Part of a small language model's weights.
Size: 11 layers, width 192, vocabulary 2687, 5.36M parameters.
Architecture: LayerNorm before each block, no biases in attention or MLP, untied embeddings.
MLP neurons of a small language model. Each row is named by its layer, matrix (down: output weights) and neuron, and shows model dimensions 48-175. Each number is 500 + 50 x the weight over its row's rms, rounded and kept within 0 to 999. Numbers have three digits each. A neuron's up and down rows have the sign that makes its largest values positive.
A block is one neuron, or neurons of one layer that tend to fire together. After each block is what it responds to, as a language model described it from the Wikipedia text at the highest values.

L5.down52:598490510440472544525491452491426477400533605422557411506511508537367427544484519636458525501453518529460552453575500481493480497546469386547535505498437553510453482518456493461466397487443496494562482454519467476540446466511566396505507488575485542538507477471455474527521459452459529545525521489498510496431553588515500408550480538552462527479359545483478544493479418489529620566521
L5.down354:486398529501465577548558485445491501513550484472531558552510481565567526444527551500491527488495531588529507504460452483486440508556460419421591505492509496568557464431481505487527474480448546451476415466497535501506456449479532581469530480574484449508526508539542441462554535573538475473459566549435494425522466549428537470542473562572619510522463494503450434439478529504517436549582
L5.down360:457490481474517547541441472457458560571463557598441483421529486480446547582548497465479535547463561515498522535508542473530490495396475478522545414466499558614597499516554465551518474533453495490451643570512518603540490576423576463401565465484527568485532572506487471373504538461442471435463530522541494571518505508518493447485505490509506487440527454447497551519502411520544444504489
L5.down372:508585519465442492556490532460462489468488546480535471484495402480494509573432535427436485472569499517585423457541478466477522428521522497484492507524516549458515504520644531490568561503519546476569510616531505551456482387479560578444518469427518464455630523589588579594455478534467502525491586444608568469506507466518479457500496487551482547507550548523441417359562488588480459573563
Description: Second pieces of words split after a short first chunk, mostly in section headings and list labels (Clim-ate, D-ist-ribution, Stud-ent), plus a capital M opening a name or word (Moscow, Many).

L2.down461:502446398398495568444563540525480483485517524603592627584561443570553505513460490455487623566518483470452424437435534479511491517500529445600434574522500524435585501470504455493501501442396565432556424498455462500511459546420560466542579485480620534543510537489534492480484615490465439455424495487486516480550488490477521533563623534474558511467529508467490486477484588516510560487451
Description: Word-interior pieces that follow a short first piece of a split word, mostly names and places, such as V-erm-ont, D-ist-rict, det-erm-ine, tw-el-ve; also a few standalone words like as and than.

L2.down105:519420469504513551423408465574525423572437483506431524515538549522469532485518481459416437540518543523571511584553444510491554412649462430453481521484540432382510527612455526459559570536499418494583473454523542443482515496485474452454461489586463606544512524542554560509446527459520467594531442517571460519520494508552497505540559600379442497470493462470422532511548492509467546464449
Description: The word of (sometimes in or near) linking a place-type or institution noun to its proper name, e.g. village of, University of, as of; rarely mid-number digits or slashes.

L5.down66:425480593538464449522451518517557491483513607462466544534523548491421525465566541438590514566511504576495531496514446522410588432439547631530574491578497496388564495453413517516569397474531484553485531412424522511407459491501437397497491426516495522522551407456549529492594477458537539552570539496541584582557503520546544435551560466468547461566514483545474533551533557447567554529475
L5.down270:530415458483454514483466456546457556426541477523502595513537497434430479500431480488485552529490447495457462548542494487540545488555486535484454511445479513398427500496533497542545571517534400464584575510525484550548465538401583472508452497411595508448483518510421512516465406553573493544552437424478631505476537487425545537528531586537478497431543502508517485494453494467525401537452
L5.down317:542490500454552501522458560527528563520479458530429529495505530471592600548534479516567523498502447520486496470605501443530523507571568460589498443437398474496505558575426507492429471544554569571442421465381526448506450527492562500502479497534464581465476573534440522539534541570530509519383433517447565473486464556418482466464554393485561434458554460488447490486452495588517469518465
L5.down480:522452427486584591387462504436446440465467456534568517538506500522528489553488485544512542507539532434586533416588503430448557496474493554491517541493529458459329607538578512491522562442510586525496529539438506588530513538406545417477436532513546386487509488494556513485506553505491484517457458517561559595455496479342537442512464582509472362522534446512490488540400493457443534570481
Description: Commas and connectors right after a place or person name, before another name: Falmouth, Massachusetts; University of; Hurst, Reverdin &; also mid-name word pieces.

L4.down101:510553511549555488552555570508494480442446490617571529499487534454446572523481497522545465488504440611413470478494466485483551480561507513515526515558468595450557460560445532456515450561566463358465508520495514523516505587425568533568496511540508493440451520448413460444513537588537559504439429533496501585505519446462394439411518533533486466491524462473583498572436593615516495399508
L4.down186:405540451454477537522463482487510555504509647594523484601514548370471456510554551565443382433486565499449552524582472448558495507580512459430468452429532619415521494500514509489556432482505502514464555478511381520497472515471505427496497513517516570448422565457455520463451459553490429447586491556468535487475465561485572481516511549512485481492481430458493532458508491507484565459470
L4.down247:548517422494463488518501513429370496488456522484522515616455601500490574539520437501498576561503452494497473613555477509509519513431397479505456531336473362546429536496527551588502456546525512547465499522444479450516548535520564480459455593500533499454497532497487485512518563490481522509527346545472508514550586517431597523498486514564438517541529468517455444506587562504406465488509
L4.down449:411449382483534511456607571508568505510485433492409476496482493460484471551459427486468369494389600456583546523536476527518549427487501499555521473570456470469520544578444559435520426514476467536464609550503569478692486601512443559577464584523512461508466522453496500562488495497537521526491360504477526516529524539478478403579475466453531478491520432520520545498519451474485491524562
Description: Mainly "of" right after University in institution names (University of Chicago, of Pisa); also mid-word pieces (Eas-y, N-um-ber, U-r-ban) and "Authority:" fields.